Part of a small language model's weights.
Size: 9 layers, width 384, MLP 1536 GeGLU.
Training: a variant of Muon for these matrices, 458M tokens, 7642 steps.
MLP neurons of a small language model. Each row is named by its layer, matrix (gate and up: input weights) and neuron, and shows model dimensions 128-223. Each number is 128 + 24 x the weight over its row's rms, rounded and kept within 0 to 255. Numbers have three digits each. A neuron's up and down rows have the sign that makes its largest values positive.
A block is one neuron, or neurons of one layer that tend to fire together. After each block is what it responds to, as a language model described it from the Wikipedia text at the highest values.

L2.gate24:125127124111101111132129146071163124112102067156109151151106142115107119150159129138132084108101127102126145136145096154138141113081079135124111114139176131118139124104126122123089136135129143130086139107111112085133131120142102144091121133192138140142129115123117160099097109114144099167
L2.up24:150128081144137109120169161135151121157096128139111142140108104117086137145135104127178124072127153119148171083140109148121143122139130124123130152103170114102144154140149147117141131138130126125140113136071134123136098130137122130139116121121105134131135117115096108156090124144157095156
L2.gate291:144137148096129131123102119119125115089139127171135098110119126160139164144152134130118136119105139128114153107055174165159163117148132135097112131131099137112176108107083119094126112152132148123108110139104133099118104103138168107066105118135129127087138169117159118144098140124081133127
L2.up291:123104091128100142127127103126082098139120152124122142143157096102134087123097118139158155103182126116158131153174081117107111113113085113129164142117160122132137136150166147122161172086149096158158146153137106127138138137104047115119118138099106120141140093121117096116147151131150096136
L2.gate467:146173124122125111136092176094112110137104105114136101116117129087089144096090167115149117188101160123128118117099112124145126102116101097114148140145116127102146098128092156100113134129106163115093084137142131071111136084110120146144132084133142113134145122130153141141142133128120148120
L2.up467:121111103094068143102099113111082089151076113135109079075107166137075122128168129162115143125096136145105133117092122119136122137081102103123182113150124120131100101137113095162133168142071122100123132136134100110142144085114172127153137094123138128139138125111118133154127115170142125102
L2.gate1170:100142089094123149121059095090149105129194078145099149142112128134175131113162119119102082114072144150104100172137115124108139121124131135064109119145159062081140142139098116134130138129097169125110160098118128123123095102136112159119148113134130114058129146103128111093121141159120117117
L2.up1170:125117132165136151130118096110106164137164136100121143137063114164127137114131178128154069118151103106133115099126152122119142113145145145128165120135156105106126143136130090117078150107094177143143104141118076100168168112152109098138122151109141120103112156124108137112163142155086149164
Description: Year final digits. The last digit of a four-digit year, mostly in full dates like December 7, 1999 or 2025, plus some word-ending suffixes such as -al, -ation, -er.

L3.gate141:115111153113133172108131090139107141131143100128130114117134133140138146131088138076127158144135124113114116148116113153102169146118150121126149151108157113142109104108105140143116133127136135124116103126138174114167115103123109138159102111175105154140167152096144132172113116143077140133
L3.up141:120121132115115159077140141143158164156122152088106126066087124115134125100088144100161160106176149186155147115134134120126116124128085093104117159150135142095145131152126135173141115112101128125139105151240127100145087111121107131136137128128158154127123099132110160135145180138115166104
Description: Word and year endings. Final pieces that complete a word or number, mostly the last digit of a year in dates (201'5', 191'0'), also suffixes like -ly and -s.

L2.gate619:133164118091164140093131140159139128158114128125138121108128126117170144089080074134080135119124144149132135081138071096144088116157124127140114172126122111152128154128159155162113168117095148138130162115157122139143095094093141124138165149133120147112143156129082133124133150107141123100
L2.up619:161108081140151131145125195100149094097152117134133132164116107111136141123096129146142100113140071117127142151121133114208165110077167167113143134141106131126135126131147102102109138171099164136127117136105135136114126136137156117167135152150104137176127118123143139117113108127101147141
L2.gate810:126118131089154111165137120121143123125112150133117122112142106143100118119157148133165075150162167179141106142130119130109052155109079127129102091127137143137103131095135127134146156147142121112145135157095129135085163138157123158140134105158130133080136127163099178134130145135154128060
L2.up810:123144126156099106120181158111140167139139131150128103154133169143138136132118113096113119144170168146094117182120161157094165141165138121139127196129125139119129165091104113146147142151120130113127158133143149121098116132132138123115104141199131146115174150164218125102077101131132079096
L2.gate883:127133129123131118136137155118107139105116138068120144100147166098121145151106067150157116124146126153166085146141120132078107097104159122116108111099137129134122154103110124129137154140125153125104143099160126122079155098094129108144097136117122109123148103139161122107098117130137120130
L2.up883:152142078116131094149126110121131150116114142131133132134135081121136156132144096132065086122096169170125151079126123129113123125108159098159071143096119097133121120112106121132118099141100139165105115109173117160097157139126145111182147123070105132086149108112090106128136106135135133149
L2.gate1309:129131151162128129131124136081120113099126145095118116125108091129117110095169154138134167122094135126126139132119136156175105117127098116193155173198138137152119134152122137142129159209110137123141111085150129129081170124139127126153129162129125119170134101161119152127078138099163123088
L2.up1309:129085130128110120146123139105121123119117108097116094081146112097105089119149152125159141125151141127157115135074131099133085136149133128139137149141109117138112116111129136132163179135122119147162123155152116163082178118163121138119148150148092100122152113144110122109092160123161140169
Description: Place-name linking tokens. Prepositions like in, at, near and commas right after a place or entity, leading to a larger location: "born in Tinmouth, Vermont", "commune in".

L3.gate800:130164153117071104164123142104163102124152142108098121106125130148110118124131123138141072122143109099150151117167137120075139148110179163068141124136131107136132175141162145116126114116108095122127130129170066116145117126115103135105142130118129113171130130125134151138105143123097087114
L3.up800:094154142096144154090148118104117112127125130090110130160145141109141130104140132153104077102116143121084138152129145119152116169192138093121143144128102142158059151130134144132130205136110171121109111147140123141151108119128097129119119105137099118131086153095147104067111132107119165126
Description: Line-start of rows and list items. The first token of a new table row or list line, usually the space after a leading pipe or dash, e.g. "| | Labour", "- Cueves", "|1990".

L3.gate509:109187137124141124165118150128097141106121135155130106105200106128103123137185093115115042136118163135107149131138145127113138095060125133134117139118110131131153071129160106140121163174124094121120141135148088141127094112157167122125119121123117131120126150118174113122099133137152090083
L3.up509:137184143149164107181156160147114117120143151162102132142099125121096145119119109147124103148162114189174151146083128122128137123172167167096113126123126160192129109112120114118154169159123134142093153140128122125128169131149075129128135100123109107068135132137125144164098124133111091104
Description: Locative/temporal "in". The preposition in, plus table separators like ; or |, introducing a place or date after an event or venue name, e.g. Championships in Christchurch.

L4.gate453:092176129129172108132149127129085125167110134123119130150146070109128145160160067130092082137101113115149125111133131121113122130111099115137127117133166159157123140114090156164163124118142143144135117144095128140163136119105155134077137149124146109122147100142161092143104151138158086075
L4.up453:104153114141145107164091110128148112141143128111116110082128157127085131155097114124118137099136138119118124148136135135121158124116151154132118136154127119122167117115126146080100123123126105125142107083132111113147174124136108119102144132157148137140152087102101144158135103123106142138
L4.gate948:111112155101117144084163176124121140121076110128126150140142165113102144119165150126151149074099102128090140106128105153142132109103143149087119142110139139096109158182161112105114149128153143141141102177126145141104106078114128161087088120152097110131126126124120143119180101161155110161
L4.up948:150145151133115156165124149158099122101158120126121086125101147123119118135129102129098141162132096120119117111135150068110122153111092138135111130143113142144096136097130146133133125111095172168131149117173140089171141151134149118127160100138127095119139145127145153141155107144159126125
L4.gate1355:126174124127104095138119112117088118105108108106146145109128136117127123104122082136107147138099134121116109141114131109150123123105154093095122159121121087130137143126087092146102145115132118126188120124127109134154139124123083147140091085102108128178154105126139127132136161137078134127
L4.up1355:179111081118137169144158084078123124113145126138130105097133107110164104124129117138142149117132118137150133180119124145116148154170118136106144094160122117111183136153108111140114106153110115140104105130132155136128135134140128135098090161099157097134102153110122125117128122129144111137
L4.gate1403:105085127120101114114147138102114085136133127140132118109108111126103117145162077138136119125148143166123151107138167138136168124137159128165128165158174118112153147113100190120102113125121143134105112136108145112154081128080132114100102111144105122136133146119137155145137146133138163164
L4.up1403:137117097126124134152111110117149117148133104130147112157138129107095126125136130109116145116143143118177130155110130118126178171128149162173068152145141088107173132139107147082133103125184102103130125136122149152139097166122142110101044101138149100155154109110124126201149120148112112190
Description: Year final digits. The last digit of four-digit years, mostly in tables, section headings and list lines, such as 195|0 in census tables, 198|6 election headings, born 199|0.

L4.gate21:092155125127164179099117158113158111139114158139098112128106107163129097102127141105135157103077107134106132138138136108150121125102126118127118101087128148111155139108132123162141126138129078153107110158125102106100139118148135056156124139124138123088130138136129130160076103146124102143
L4.up21:146128123100141139136127118113143109113126144149116130159145132146124122100141154121149100115133131131120116116114116111103113141100130122128171178144106151113128145098137117166069142118135134129144139167162137158066154136132154130169151154137130108130148136118106090117110124124182102122
L4.gate744:158128135142138176138120162155169141168140189127140109117153067184180105120146131107141120166164124159115134109108130132134084115134164170125094148155093154124112121163118130140106119118097128137117127135163115120116141141104140170126133112131147113104162133109145108114115144101127117114
L4.up744:173145104143174132121125164132105124101146141129134085132133118119144164128117128118109141123115121182126157147116139124141152131080137178100138093153135120128134135108183155161091138119121058115127162097099119125082111131119114116151110130081156111115198100128112145117106138168152137084
L4.gate1182:142125152176126094140127159137135148085136128126104121137146112163164122137071174109140168105148103121102096123121130137105111177136104078112116128130109140129116111111166119121102119139108131115107137167109145125118102074149093135136106128101176113107097124057160153074142139161169148152
L4.up1182:151149115121127153132095130082141149071121156135106113158128124109085149092118150126153103108178130123108130115098159165156086154094161078125136141127114117149116110138129127118131118172124103130094139114141086108128100148146110151144066116117156139113117096152129159128106136151169131137
L4.gate1320:147149113174149104109125144108158164163121126162110141088165165128121120145137129124155120138099116118141149130122131122122114131094096116133094156118111108129129127134138112133097083113144163142111149126139150137135153134109128157126105096147147146095165139116168089098120152129134178134
L4.up1320:142139130120112109149108174126108075135114124140090118120158155140136141101118162107162132119161157132162115101124083121122116175126160118050162091167112121156131136070115134133148142154162091124138140141119096122147160148105069120110152123122119123132127153135128096148080127130156163113
Description: Preposition "in" after events. The preposition "in" after degree or event phrases, introducing a year, field or place, as in doctorate in 1925, M.S. in mathematics, folded in July 1983.